Part of a small language model's weights.
Size: 11 layers, MLP 2048 SwiGLU, vocabulary 16384, 58.6M parameters.
Architecture: rotary positions, no biases in attention or MLP.
Training: a variant of Adam for these matrices, 8725 steps.
MLP neurons of a small language model. Each row is named by its layer, matrix (gate and up: input weights) and neuron, and shows model dimensions 160-223. Each number is 128 + 24 x the weight over its row's rms, rounded and kept within 0 to 255. A neuron's up and down rows have the sign that makes its largest values positive.
After each neuron's rows, "fires after" lists the tokens most often just before its 100 highest values on Wikipedia text that the model never trained on. A number after a token or word is its count.

L5.gate617 [127  86 148 122 110 144 138  96 137 126 153 131 124 137 121  90 104 121 164 148 140 137 105  90 102 122 162 108 160 132 101 197 122 128 113 102 137 120 174  94 148 110 121 140  67 107 111 152 143 140 132  98 171 122  95 135 153 148 123 126 183 138 120 179]
L5.up617 [122  89 189 157 165 136 141  97 100 146 175 106 154 130 109 111 137  87 114 145 160 118 146 161 121 117 154  77 127 151 142 103 124 116 127 148 155 141 159 111 140 137 135 122 118 113 121 131 102 130 115 124 148 137 173 120  91 129 108 133 126 160 127  79]
fires after: "on " 23, "On " 21, "The " 7, "\n" 7

L5.gate556 [145 142 146 139  98 143 126 116 100 112 139 110 126 146 168 130 148 116 174 113 119 106 135 130  97 147 132 120 116 162 122 135 139 140 128 122 121 141 146 153 149 162  80 109 111 124  97  95 125 110 140 135 131 117 156 146 110 124  79 151 159 123  95 121]
L5.up556 [118  82 127 119 167 127 104 145  97 119 143 117 191 141 160 177 123  90 141  97 118 133  92 156 165 108 132 107 122 144 104 118 130 130 131  92 148  91 121  86 139 143 166  93  93 115  95 130  89 152 125 124 109 119 137 133  88 134  89 143 161  69 113 137]
fires after: ", " 21, "and " 16, "that " 12, ": " 5, "; " 4, "(" 4

L5.gate1450 [121 117 105 138 156 141 122 179 129 143 140 148 128 105  93  97 154 119  98 146 146  97 124 141 127 149 101 145  99 105 136 137 106 139 121 113 119 102  63 151 153 125 100 139 131 111 112 102 112  87  81  65 114 145 132 134 167 176 123 115 127 132 130  96]
L5.up1450 [162 126  99 129 133  99 192 145 127 116 117 136 140 142 145 129 160 126 144  95 112 163  85 129 129 144  94 156 132 126 102 133 129 124 143 118 152  94  70 115 136 116 124  92 104 112 127 129 135 128 141 138 121 163 129  90  99 120 129 150 149 125 144 140]
fires after: ", " 29, "and " 22, "which " 6, "that " 6, "so " 4

L5.gate638 [134 142 148 119 170 164 119 187 100 109 123 139 177 136  86 110 104 120 100 117 133 154 145 111 110 127  99 130 119 123 107 153 125 133  98 108  80  91 124 123 143 115 141 106 132 171 145 118 109 109 164 128 123 134 102 158 109  76 151  84 146 166 146 163]
L5.up638 [111 138  93 143 118  82 153 124 121 174 128 104 151 112 156 125 120 153 149 164 175 139 151 131 139 141 142 127 152 108 136  80 123 123 154 116 135 110 146 116  93 123 116 125 109 149  94 152 126 144 150 179 106 137  94 163 113 150 128 137 107 132 143 119]
fires after: "|" 54, "\n" 7, ")" 4, ":" 4

L5.gate1648 [137 117 112 111 122 150 142 132 125 139 117 111 133 108 101  85 144  84 179 121 114 132 119 116 150 169 130 100 127 134 147 141 193 133 117 180 143 132 148 131 144 127 134 116 105 116 116  98  94 121 100 119  98 142 121 157  90 140  98 133  99  98 149 114]
L5.up1648 [123 100 132 166 159 144 128 112 130 141 156 119 133 112 181 169 112 113 106  97 140  91 147 163 124 108 109 140 146 120  57 145 156 110 104  73  86  94  91 125 131 105 157 115 126 147 100 110 137 133 169  99 146 150 146 129 149 151 147  56 108 110 119 124]
fires after: "=" 21, ". " 14, "\n\n" 9, "that " 9, ", " 8, "\n" 6

L5.gate1216 [142 165 135 116 158 136 131 101 162  94 123 109 137 149 131  89  95 110 153  96  95 105  97 108  92 110 110 123 128 103  93 118 188 143 110 154  81 120 140 146 128 146 128 118 120 136 118 122 105 133  82 120  90  84 127 148 119 114 153 137 156 131 116 169]
L5.up1216 [132 169 132 113 168 135 119  94 160 107 111 105 148 165 129  95  99 120 160 114  96 117  99 115  73 105 116 138 143  98 105 101 171 114 113 150  81 117 122 163 118 162 127 120 105 136 124 129 109 124  76 127  90  81 130 155 110 120 155 135 153 145 105 178]
fires after: "|" 54, "| " 4

L2.gate1714 [137 137 157 120 176 141 154 154 162 172 106 144 179 118 117 159 120 150 109 126 130  78 108 111 137 105 105 144 133 129 146 154  60 107 132 105  78 166 166 118 113 185 130 171 114 109 117 129 112 111 122 124 132 127 124  96 138 125 127 133 120 128 111  69]
L2.up1714 [177 137  99 138 152 129 148 103 109 106 129 139  84 153 107  88 154  71 165 132 129 185 148 151 130 154 122 142 126 131 145 109 115 110 134  69 113 105  80 211 113 128 144 133 135 131 144 114 118 143 107 125 133 155 120 151 120 120  99  97 130 145 175 134]
fires after: "'" 78, "\n" 15

L2.gate619 [122  63 105 110  97  84 130 143 149 157 129 125 126 127 121 110  80 158 114 122  94 101 155 120 107  91  88 134 112 139 162  79 142 123 160 166 106 135 142 133 136 110 170  90 145 146 106 176  95 135  75 135 125 153 152 118 104 141 101 114 120  89 102 163]
L2.up619 [139 135 132 121 130 119  94 109 118 147 105 117 103 140 126 116 137 128 108 125 103 166 121 140 192 168 135 154 108 112 137 131 125 128 149 163 120  93 143 109 146 116 111 122 117 128  88 110  83 164 144 165 172 135 157 124  99 161 113 117 165 120 142 149]
fires after: "\n\n" 79

L5.gate1479 [129 144 109  98 137 155 120 152 140 150 148 136 105 125  58 116 137 119 120  78 105 135 146  89 110  93 169 173 166 101 155 109 134 103 128 136  93 129 119 155 143 153  99 133 152 147 181 108 152 147  74 147 151 106 121 148 127 109 130  97 133 167 123 172]
L5.up1479 [ 68 171 109 121 111 124 126 126 104 125 143 131 113 114 103  91  92 148 129 126 132 168 126 139 157 130 142 159 141  88 134  70 151 104 129 123 107 124 118 156 140 128 116 104 177 152 150 144 136 154  99 121 148 154 124 120 147 150 134  95 113 128  99 161]
fires after: "|" 16, "201" 11, "200" 10, "\n" 10, "202" 9, "3" 6

L2.gate1955 [106 147 139 100 102 119 117 140 140 118 126 147 112 126 102 159  67 145 110 142 123 172 116 108 156 131 134 157 112 126 100 129 136 136 141 128  91 126 109 101 101  96 116 145 142 110 154 134 133 107 149 119 132 142 121 139 137 145 132 124 113 122 109 124]
L2.up1955 [106 149 162  99 129 135 125 121 149 106 113  73 156 118 107 101 142  99 131 121 118 130  92  96 155  94 149  98 190 157 174 103  78 150 139 161 145 107 145 171 124 106 162  89 133 128 182 126 148 115  92 166 122 112  77  96 114 124 141 114 103 179 145 137]
fires after: "(" 42, "was " 14, "Born" 4

L5.gate1317 [119  98 139 168 118 150 135 111 134 119 135 157 135 100 136 134 115 157 104 111 124 100 124 122  98 127 177 126 137  95  96 146 147 171 131 136  98 144 145 154  53  85 105 155 160 134 126 141 160 119 113 132 117 128 122 121 101 144 133 122 122 171  97 130]
L5.up1317 [179 137 153 129 145  91 104 127 124 126 137 111 153  96 103 148 142 129 114 112 108  92 140  93 116 117 105  93 149 167 127 155 163 145 161 155 109 117 131 134 114 158 117 133 127 130 156 113 139 104 107 104  94  98 160 131 100 167 106 105  94 131 118 119]
fires after: "." 51, "6" 6, "," 6, "-" 4

L5.gate661 [147 120 126 123 155 115 106  81 109  89 167 161 133 142 153 111 116 113 131 141 156 140 120 100 113  93 116 137 110 115 144 143 101 147 149 159 140 139 147 116 149 104  97 146  97  99 123 157 140 103 133 162  99 160 169 100  95 116 104 148 109 130 136  85]
L5.up661 [162 137 130 102  92 109 113 135 128 105 120 133 113 119 139 148 119 131 109 138 126 105 144 169 159 116 112 149 160 165 102 111  90 128 105 107  99 122 127 127 148 110 136 114 141  76 118  96 131 125 144 159 119 145 111  92 130 141  98 100 128 111  83 136]
fires after: "the " 17, "of " 15, "During " 10, "After " 5, "on " 5

L5.gate1175 [129 157 148 105 118 154 114 105 130 146 114 150 115 132 168 150 126 134 106 122 131 148 103 124 137 124 123 129 122 107 114 113 108  70 121 113 171 122 163 134 184  87 124 136 136 108 177  89 154  90 168 127 120  97 105 103 122 108 160 106 153 124 112 149]
L5.up1175 [126 149 127 172 119 116 177 107 122 109 154  69 168 147 144 121 150 117 162  99 129 152 118 140 147 155 125 109 167 166 130 127 124  96 130 100  95 111 150 106 131 134 142 156 113 147 116 120 159 148 125 104 108 138 125 124 129  98 126 112 111 124 142 138]
fires after: "(" 44, "the " 6, "-" 5, "a " 5, "of " 4

L5.gate350 [149 160 146 104 134 160 131  82 141  64  81 138 169 130  63  81 159 131 114 105  97  78  97 125 140  81 118 125 119 139 143 154 137 111 174 128 129 140 105 104 127 130 106 169 104 116 179 104 120 130 132 166 109 165  91  98  90 114 113 116  87 139 152 153]
L5.up350 [164 122 119 148 100 152 104 117 142 132 156 128 124  95 109 171 144  97 173  92 161 169 155 130 113 157 171 117 110 145 175 109 135  92 147 113 110 119 108 140  84 146 121 109 109 123 142 126 145 160 128 182  84  95 150 142 102 159 149 168  97  83 131 142]
fires after: "the " 29, "of " 21, "with " 4, "Order " 4

L5.gate885 [163 131 123 132  99 152  96  69  87 128  95 144 126 149 109 140 117 132 123 106  90 134 145 139 154 136 124  97 121  76 162 111 131 126 112  95 112 110 163 124 148 141 179 139 167 126 161 119 135 151  89 132 148 102 130 130 139 160 148 159 129 139 137 130]
L5.up885 [103 133 115 152  83 118 130 124  96 154 139 152 128 133 133 149 183 158 152 122 105 134 106 123 102 133 141 167 107 125 133 160 159 102 166 147 138 115 111 121 119 114 196 135 118 156 159 104 133 128 152 139 158 121 180 114 104 128 144 134 101  97 175 135]
fires after: "." 44, "200" 9, "of " 6, "197" 6, "201" 4

L2.gate1467 [100 142 137 101 131 183 131  81 103 147 143 146 157 159  90 126 103 146 165 123 152 112 144 143 104 142 128 154 114 138 105  83 122 147 105 136 104  99 141 122 146 158 165  99 133 152 140 163 121  98 102 159 120  82 142 130 129 162 134 115 146 160 138 167]
L2.up1467 [125 122 113 154 147 170 107  84 145 125 134 150 157 111  93 108  81 126 144 102 148 112 160 134 125 146 134 159 134  92 157 104  98 123  97 113 130 127 150  97 110 177 153 121 129 129 106 167 145  91 105 122  95 151 139 174 146 127 149  95 127 163 138 145]
fires after: "| " 22, "–" 14, "200" 7, "201" 7, ", " 6

L5.gate713 [146 173 131 103 155 149 148 102 145 132 100 140 127 110 127 137 123 149 131  81 126 146  95 120 151 101 137  91 136 142  86 114 120 121 133 146 101 112 125 149  99  92 126  96 130  80  60 147 100 145 142 120 151 136 154 139 107  96 112 131 108  99 134  95]
L5.up713 [120 130 172 101 162 130 133 102 120  86 140 130 120 143 142 157 210  90 138 111 113 121 130 106 119 159 182 138 151 113 133 120  91 103  80 135  91 119 129 105 118 136 125 100 132 116 146  92 119 154  90 154 130  97  85 125 181 141 205 114 126 108  85 162]
fires after: ", " 90

L5.gate2002 [ 97 117 110 145 128 139 146 129 134 106 173 122 117 133 139 104 122 122 140 135  81 154 139  95 117 128 127 113 147 130  89 140 129 120  97 107 135 126 142  93 139 126 132 145 115 110 163 105  88 168 167 110 111  96 124 153  95 118 149 131  80 177 131 119]
L5.up2002 [ 87 102 139 171 130 110 111 135 169 201 159 144  94 141  94 113 163 135 136 148  95  98 139 141 133 136 159 114  99 125 129  97 131  73 110 149 151 153 140 141 138 134  94 143 153 114 147 116 157 116 101 104 135  60 134 137 145 150 146  99 130 118  86 145]
fires after: ", " 31, "such " 11, "example" 5, "is " 4

L5.gate1766 [102 128  98 145 136 137 132 129 138 124 139 132 152  78  95 125 150 119 126 100 115 181 104  80 133 160 159 122 138 116 166 150 167 106 111 162 122 142 130 114 148 154 139 108 122 180 197 123  94 115  81 124 181 120 120 120 122 108  91 141 118 137 124 144]
L5.up1766 [113 155 157 117 123 139 102 120 118 153 163  83 107  98  67 142 146 134 143 108  99 137 148  82 135 170 181 119 175  74  98 117 107 149 130 144 103 166 134 133 131 161 134 108 171 132 146 126 120 122 128 144 112 126  93  66 101 110 113  88 101 135 118 162]
fires after: "|" 64, "7 " 4, "in" 4

L5.gate60 [106 143  79 139 104 105 137 137 138 117 102 109 147 121 139  82  96 158 134 121 163 152 126 113 115 133 121  94 128 131 120  93 143 142 124 138  70  92 136 109 148 150 138 128  84 157 137 178 153 131 113 114 110 129  90 133 144 144 101 175 110 137 154 158]
L5.up60 [140 140 153 117 181 145  91 146 109 148 129 129 108 145  85 105 130 103 125 140  66 151 116 130 158 141 103 166  98 146  88 197  73 157 157 108 111 108 139 140 100 107 137 119 124 116 137 134 128 132 172 147 111 121 119 129 158 120 154  93  94  91 118 128]
fires after: "|" 57, ")" 7, "1" 4

L5.gate452 [134 139 136 132 159 148 116 116 102 155  90 141  97 149 132 128 138 195 123 130 139 130 157 128 114 158 105 164 173 120 152 116 122 145 132 120 127  95 132 127 104  87 105 119 132  96 122 182 101 120 157 129 103 134 159 123 144 130 126 145  94  82 102  93]
L5.up452 [ 79 106 116 121 119 179 119 117 119 111 127 151 102 126 156  86 127 111 155 163  77 126 122 100 125  81 132 114 167  99 139 144 109 118 127 148 116 112 123 160 129 119 113 101 144 102 134 103 147 128 117 147 121 115 159 135 106  89  96 104 126 178 143  92]
fires after: "| " 41, "(" 12, ": " 10, "on " 5, "of " 4

L2.gate1808 [168 155 135 101 109 158 138 121 149 142 136  94 159 109 143 132 129 126 124 118 110 121 108 139 115 133 142 151 147 143 127 164 120 123 116 144 134 123 114 149  88  80 178  93 154 126 149  78 110 138  58 152 157 110 106 148 124 166 141 135 137 137  99 125]
L2.up1808 [181 121 146 132 125 146 119 131 117 138 127 132 146 104 141 110 109 152 105 100  92 125 114 149 144 141 125 176 130 149 135 117 105 125  90 123 108 102 136 140 114  84 161 106 179 185 161 113 151 136  63 118 135 128 112 160 137 143 156 141 155 114 131 128]
fires after: ", " 20, "(" 16, "in " 10, "| " 8, "January " 4, "from " 4

L2.gate1308 [150 111 159 121 119 109 113  84 166 110 145 117 135 140 104 142 116 160 108 118  96 128 151 154 170 162 124 148  93 118 144 171 128 170 142 136 102 102 131 131 119 107 132 115 105 125 133 129 115 173 158 132 170 112 116  69 122 135 124  91 145 138 131  92]
L2.up1308 [153 122 130 141 105 120 131 105 117 161 136 128 168 135 184  94 152 164 146 144 114  88 157 133 104 143 132 124 103 150  98  74  92  87 117 104 139 120 149 134 135 168 131 118 162  81 121 123 116 151  95 113 109 140 103 139 115 118 145 133 149 130 133 128]
fires after: "| " 100

L2.gate53 [106 137  95 110 112 177 156 147 132  96 134 153 129 165 179 117 109 106 103 154 118 147 168 116  68 132 133 168 162 156 123 152 117 116 118 121 128 183 172  75 143 126 107 118 116 122 162 136 104 122 110 118 114 129 106 117 134 119 108 128 166 106 108 103]
L2.up53 [115 129 100 121 108 169 140 109 141 124 144 108 123  85 127 138 125 127  92 138 111 126 151 101  85 149 152 126 147 139 155 123 119 134 141  63 158 127 149 122 104 159 111 138 146 105 143 132 152 113  96 137 145 120  72 137 121 127 134 122 147 150  97 119]
fires after: "well " 22, "such " 18, "addition " 6, ", " 6, "along " 5, "consists " 4

L2.gate412 [153 146 136 113 133 123 187 134 117 156 145 171 102 125 153 144 108 143 135 101 146 149 167  95 134 141 114  91 102 160  79 167 127 102 144  81 120  84 142  86 125 129 106 121 121 162  82 101 104 150 152 149 149 138 124  91 136 134 151 131 140 135 111 141]
L2.up412 [148 139 161 117  91 138 131 109  95 139 116 165 125 130 191 134 130 117 129 126 138 168  98 144 128 133 168 141  89 161  88 115 132  73  86 120 142  96  94 148 143 127 144 112 123 126 122 112  94 153 142  97 125  83 129 118 113 145 154 102 154 110 125 121]
fires after: ". " 36, ", " 24, "\n" 8, "\n\n" 4

L5.gate1040 [135 182  78 133 167  99 150 161 137 153 145 149  93 166 114 146 111 101 140 110 131 137 172 127 134 144  90 143  98 156  70 150 114 100 139 141 106 138 123 129 145 124 106 130 169 134 125 156 104 172 180 166 143 174  78 114 136 144 156 122 106 130 100 160]
L5.up1040 [ 93 139 117 109 179 102 119 151 121 126 136 117 116 152 137 155 131 127 149  78 130 157 150 115 141 105  80  96 118 128  97 140 137 134 119 114  67 141 118 124 127  99 122 144 130  94 140  99 108 139 109 150 134 118  94 144 115 142 153 148 141 130 135 159]
fires after: ", " 36, ". " 17

L2.gate1811 [152 141 108 142 152  94 151 136 118 129 134 123 125 133 116 123 128 103 141 107  86 155 147 113 103 105  95 164  92 118 149 127 136 146 108 117  92 136 102 173 133 149 175 160 110 163 181 144 124 164  99 136 132 129 134  74 138 132 127 128 138 109  92 121]
L2.up1811 [108 138  89 125 162 139 153 118 143 103 158 113  87 111 132 117 129 137 148  77 129 152 102 117 109 151 141 101 150 130 119 157 130 136 144 169  86 121 183 136 176 131  99 139 157 151 127 105  97 105 120 130 115 135 118 169 164 118 138  86 151 139 100 116]
fires after: "had " 19, "has " 17, "have " 10, "he " 7, "having " 4, ", " 4

L5.gate1700 [139 148 122  80 129  90 125 116 139 132 131 113 128 133 159 151 137 103 139  83 130 158 162  98 155 123  78 127 121 132  87 122 174 119 142 120 122 103 118 129 145 106 106 107 117 107 131 160  91 110 105 100 137 118 110 123 145 136 103 163 128 134 106 169]
L5.up1700 [190 166 123  75 147 111 178 125 125  96 117 112 104 109 160 174 164 139 134  95 113 119 115 136 133 146  92  95 118 135 104 126 171  84  69  91 138  75 112 122 116 129 149  95 148 126 157 163 133 146 140 101 141 108  97 113 104 130 139 153 132 128  92 130]
fires after: ", " 57, ". " 14

L5.gate1329 [141  41 154 161 117 137  82 134 128 140 179 114 122 143 116 158 146 115 115 108 160 106 135 113 120  95 128 153 140 123 126 150 133 163 134 114 110 148 149 138 131  98 120 131 130 141 150  98 131 141 128 120 123 153 104 123  78 111 154  99  92 105 131  99]
L5.up1329 [102 142 124 121 149 122 132 137 140 128 118 121 122 184 180 122 165 133 149  93 137 116 138 132 113  93 113 110 121 168 120 181 116 167 181 154 125 140 144 156 117 162 155 163 124 145 117  92 139 120 155 132 116 194 140 159 139 107 141 145 118 137 143 104]
fires after: "| " 72, "was " 7, "moved " 5

L5.gate132 [106 146 122 110 163 106 162 116 103 101 140 137 146 102 160 104 124  94  92 115  76 143  86 105 122 129 183 114 172 128  88 132 157 147 115 180 145 134 137 136 118 138 155 132 124  61 145  88 122 141 157 152 114 151 110 101 114  87 109 118 159 112 172 121]
L5.up132 [142 159 159  88 120 116 183  97 129 139 143 164 177 126  96  94 115 164 143 129  96 142 143 126  76 179 144 171 118 110 164 128 123 115 146 125 136 117 125  91 106 131 149 192 110 126  98 133 130 107 110 124 139 166 154 121 187 114 122 109 125 155 103 125]
fires after: "| " 28, "– " 18, ") " 6, "- " 5, ", " 4

L2.gate1100 [121  98 105 127  81 126 167 100 152  92 142 134 148 139 153 138 129 116 131 119 135 159 178  82 139 170 152 105 128 150 114 121 116 118  93 119  88 111 188 138 141  62 124 140 139 144 144 126 107 136 119 126 135 157 152 126 129 161 115 119 120 135 106  57]
L2.up1100 [102 162  98 104 112 149 125 134 131 137 150 116 128 124  80 102 172 129 117 140 138 107 125 108 136 141 150 132 162 145 134 137 145 158 124 121 131  91 155 158 161 111 132  98 130 149 175  96 134  85  89 131 159 133  75  91 149 127 123 118 153 116 126 150]
fires after: "'" 26, "Released" 7, "Episode" 5, "date" 4, "ing" 4, "2" 4

L5.gate1358 [125 112 185 132 138 102 122 137 137  95  96 125  64  91 143 122 161 102 136 117 125 103 110 145 180 156 121 133 156 131 134 156 154 168 140 101 120 153 161 133 114 173 131 147 142 130 150 154 132 133 109 128  78 113 120 142 107 135 133 148 153 118 134 116]
L5.up1358 [138 132 146 152 162 126 140 150 141 131 122 115  87  93 168 118 134 125 173 164 121 125 117 149 120 154 135 106 157  99 119 151 118 182 162  81 124 150 165  74 104 141 107 139 160 148 134 126 136 129 100 147 114  97 117 105  97 139 126 129 114 152 126  99]
fires after: ", " 28, "which " 14, "such " 11, "(" 5, "this " 4, "that " 4

L2.gate913 [106 137 144 144 131 121 115  91 110 121 131 134 107 165 122 133 126 114 170 158  81 106 113 150 139 120 157  93 120 181 110 128 141 178 103 132  94  99 111 146 188 117 158 122 118 139  95 107 109 128 150 208 141 109  86  63  81  91 164 121 112 150 117 143]
L2.up913 [ 89 115 144 104  72  98 130  75 110 164 126 100 141 143 145 169 133 145 136 102 148 120 144 128 150 154 130 122 173 120 107 155 128 138 124 106 140 107 119 127 149 148  90 163 157 177 123 140 159 162 144 149 141 125 141 112 116 131 102 104 121 121 166 137]
fires after: "| " 48, "\n" 19

L5.gate587 [153 143 141 139 130 165 147 114 138 107 131 130 152 137  92 132 106 149 148 160 134 101 166 101 131 102 144  99 146 116  97 108 146 139 122 149 101 121 128 141 139 133 100 144 158 103 138 119 116  69 139 173 136 140 142 123 100 125 135 135 124 117  96 129]
L5.up587 [139 125 130 148 150 175 145  94 147 119 114 165 146 191 117 131 116 135 130 166 145 106 184  91 122 108  79 124 129 158 167 119 123 120 117 113 135 112 141 124 183 115 105 132 148  98 117 104 112 123 176 182 164 125 121 120  91  65 131 160 111  81 130 130]
fires after: "of " 19, ". " 13, "in " 11, "The " 8, "the " 8

L2.gate60 [145 155 112 125 115 108 153 137 120 152 122 143 134 186 137 136 113 146 106 145 149 160 168 134 120 174 141 120 161 141 140 146 158 125 128 141 103 120 154 134 127 115 162 139  96 134 125 125 108 138 137 135 118 126 146 128 114 158 119 139 126 120 160 120]
L2.up60 [131 126 109 174 152 115 177 158 131 117 121 142 134 152 142 164 107 129 162 190 141 127 108 123 136 174 114 123 146 148 104 104 143 157 148 138 145  98 143 159  99 110 174 131 145 107 116 109 126 123 157 125 172 136 151 152  83 149 144 146 130 124 114 108]
fires after: "\n\n" 99

L2.gate10 [ 95 134 148 119 140 132 137 164  87 117 136 140 179 112 128 123  78 127  94 165 165 112 119 126 159 154 157 147  96 102 131 156 108 107 101 136 122 143 134 122 160 162 142  91 112 137 101 112 140 159 157  64  87 138 128 140  88  66 146 130 165 146 168 141]
L2.up10 [147 126 151 151 125  65 114 135 159 115 128 136 119 114  87 149 110 105  95  96 150 119 179 143 131 100 142 139 134 198 109 166 109 137 139 119 110 115 109  90 121 120 144 136 101  81 105 131 160 134 122 105 130 128  70 137 121 119 127 124 104 138 125 160]
fires after: "\n" 39, "Jean" 8, "long" 4

L2.gate297 [154  99 123 127 114 101 151 108 162  88 107 133 116 130 127 130 147 112 119 116 126 142 102  96 128 163 107 118 159 114 119 103 124 123 141 135 130 126 140 117 125 130 161 144 121 117 105  83 117 127 158 102 124 174 106 130 106  88 148 128 127 110 154 127]
L2.up297 [130 141 154 108 105  93 123 169 123  75 135 123 101 124 170 155  70 114 149 117  98 134  98 126 142  97 142 101 147 140 168 125 108 155 102 137 115 110 124 141 135 133 130 164 115 126 171 129 128 132 126 105 138 173 106 123 127  88  88 132 126 108 143 100]
fires after: "(" 40, "was " 14, "-" 4, "the " 4

L2.gate451 [140 117 102 143 150  80 147 126 142 185 124 120 141 110 128 140 101 105 129 132 140 160 136 113 166 143 127 100 118  93 129 125  89 100 132 157  86 145 135 174 103 107 146 111 113 146 142  98 131 149 160 150  82 127 125 117 119 100 111 129  94 135 139 115]
L2.up451 [142 158 103 171 111  51 169 132 109 105 133 161  99 129 167 146  70 137 114 144 147 136 121 130  90 137 128 139 122 151 147 148  96 118 100 121  83 114 135 102 119 143 152 106 114 197 124 140 139 151 129  98 118 171 146 150 101 135  94 109 102  95 135 135]
fires after: "\n\n" 54, "all" 8

L5.gate637 [ 87 169 173 138 132 125 135 166 147  94 110 137  92 137 179  90 153 136 114 147 112 144 108 100 134 127 144 153 102 170 112 140  92 136 101 123 118  51 135 149 134 118 114 112 117 153  89 113 150 154 196 114  95 151 142  98  80  81 141 123 142 144 112 132]
L5.up637 [ 84 138  99 130 130 155 147  66 142 134 131 116 120 113 142 121 132 156 153 186  99 152 111  99 146 135 115 133 137 142 108  85 132 128 142 145  93 126 135 147 135 123 140 137 154 192  74 156 108 124 105 101 136 116 147 101  93 112 140 122 120 148 172 130]
fires after: "| " 35, "; " 20, ": " 4, "of " 4, ", " 4

L2.gate1930 [136 117 134  88 113 149 168  86 149 103 122 122 177 178 116 133  39 122 100  96 171 131 150 127 102 129 154 131 141 113 141  79 114 142  97 122  76 108 108 112 119 143 146 143 106 145 112 163 133 128 141 141 112 119 137 130 146 112 118 163 119 125 141  69]
L2.up1930 [133 146 170 185 161 115 157 151 110 147 168 164 128 136 152 129 122 111 141 100  93 118 188 105 169 140 137 153 180 100 117 137 154 107 162 139  78 123 148 143 111 104 100 113 113 155 141 134 121 158 132 131 129 166 120 123 113 138 134 107 131 100 124 137]
fires after: "'" 59, "’" 6, ". " 5

L2.gate1595 [113 157 136 117 165 159 174 122 116 113 106 138 118 105 143 124 119 114 184 110 112 128 137 108 146 107 113 115  93 121 153 119 137  95 139 111  98 146 137 124 171 120  93 108 134 177 134 137 136 159 122 137 158 129 127 119 144 141 135 171 146 130 110 129]
L2.up1595 [113 131  96 160 143  68 118 132  70 127 126  77 133 137 140 161 135 149 117 144 109 122 171 138 135 142 166  68 121 128 134 184 129 147 120  81 114 108 113 122 150 112 108 128 155 173 137 134 129 156 105 146 152 132 116 120  94 163 164 103 121 136 158 136]
fires after: ", " 59

L5.gate508 [124 109 157  99 105  68 147 138 130 149 136  96 136 153 102 144  97 142 131 104  91 137 156 112 125 125  67 127  98 138 143  98 148 139 143 148  92  87 143 130 151 138 139 117 106 137 102 127 113 141 124  84  91 174 153 172 139  71 149 121 101 102 135 121]
L5.up508 [101 108 141 137 114 107  88 135 106 161 133 132 149 132 170 136  81 122 172 124 166 122  81 115 141 171 127 123 130 150 131 115  94 149 144 114 150  91 137 108  81  91 140 139 150  88 129 139 164 118 141 142  94 164 162 124 140 103 103 153 127 122 137  80]
fires after: "), " 28, "\n\n" 10, "an " 8, ", " 8, "a " 5, "- " 4

L5.gate631 [123  85 186 136 115 130 118 116 136  44 122 150 143 104 159 123 175 105 130 145 104  94 127 125 119 119 149 160  94 149 160 176 151 122 193 142 155  92 119 105 100  91 113  72 128 139  97 128 116 141 116 170 132 125 128 131 115 135 139 130 112 119 164 117]
L5.up631 [145 106 153 123 165 127  99  99  92 142 136 149 158 152 153 132 111 153 124 134 147 129 152 133 125  75 138 135 109 137 162 119  87  84 103 147 107 102 158 141 124 142 130 159 150 102 160 178 109 148 121 105 145 113 178 126 139 126  89 152 137  98 113 108]
fires after: "| " 47, "with " 6, "for " 6, "/ " 4

L2.gate2022 [ 88 163 125 119 113 158 125 139  62  94 128 125 100 138 132 161 146 128 134 142 102 130  88 103 130  91 138 133 109 130 132 125 125 168  96 131 124 173 122 114 106 110 136 136 124  66 105 174 151 131 140 128 140 151  99 141 135 134 133 152 128 106 122 131]
L2.up2022 [101 147 118 141 132 135 109 124 149  80  99 141 102 100 161 141 160 127 135 123  97 150 143 125  74 114 107 171 117 116 120 130 136 145 131 103 130 143 141 151 134 125 135 169 109 146 140 119 152  97 144 134 108 141 101 120  89 113  95 124 160 119  97 167]
fires after: "| " 30, "in " 11, "on " 7, "1 " 5, "11 " 5

L2.gate197 [115  99 103 132 110 120 145 147 104 141 146 106 112  97 103 157  93 137 136 120 116 105 153 131 142  98 110 102  91 143 108 153 139 155 137 119 119 136 170 142 183 135 162 123 140 116 122 156 115 123 101 120  93 139 174 146 100 100 132 146 140  72 127 148]
L2.up197 [148  85 132 176 131 111 124 116 158 153 130 148  92 117 124 137 151 107 132 138 118 142 140 117  96 116 117  93 122 121 100 105 134 164  74 134 137  75 150 153 137 113 111 152 150 148 130 119 159 141 152 158  96 152 134 138  95  83 103 141 111 131 120 135]
fires after: "==" 27, "== " 11, "The " 8, "the " 8, "\n\n" 5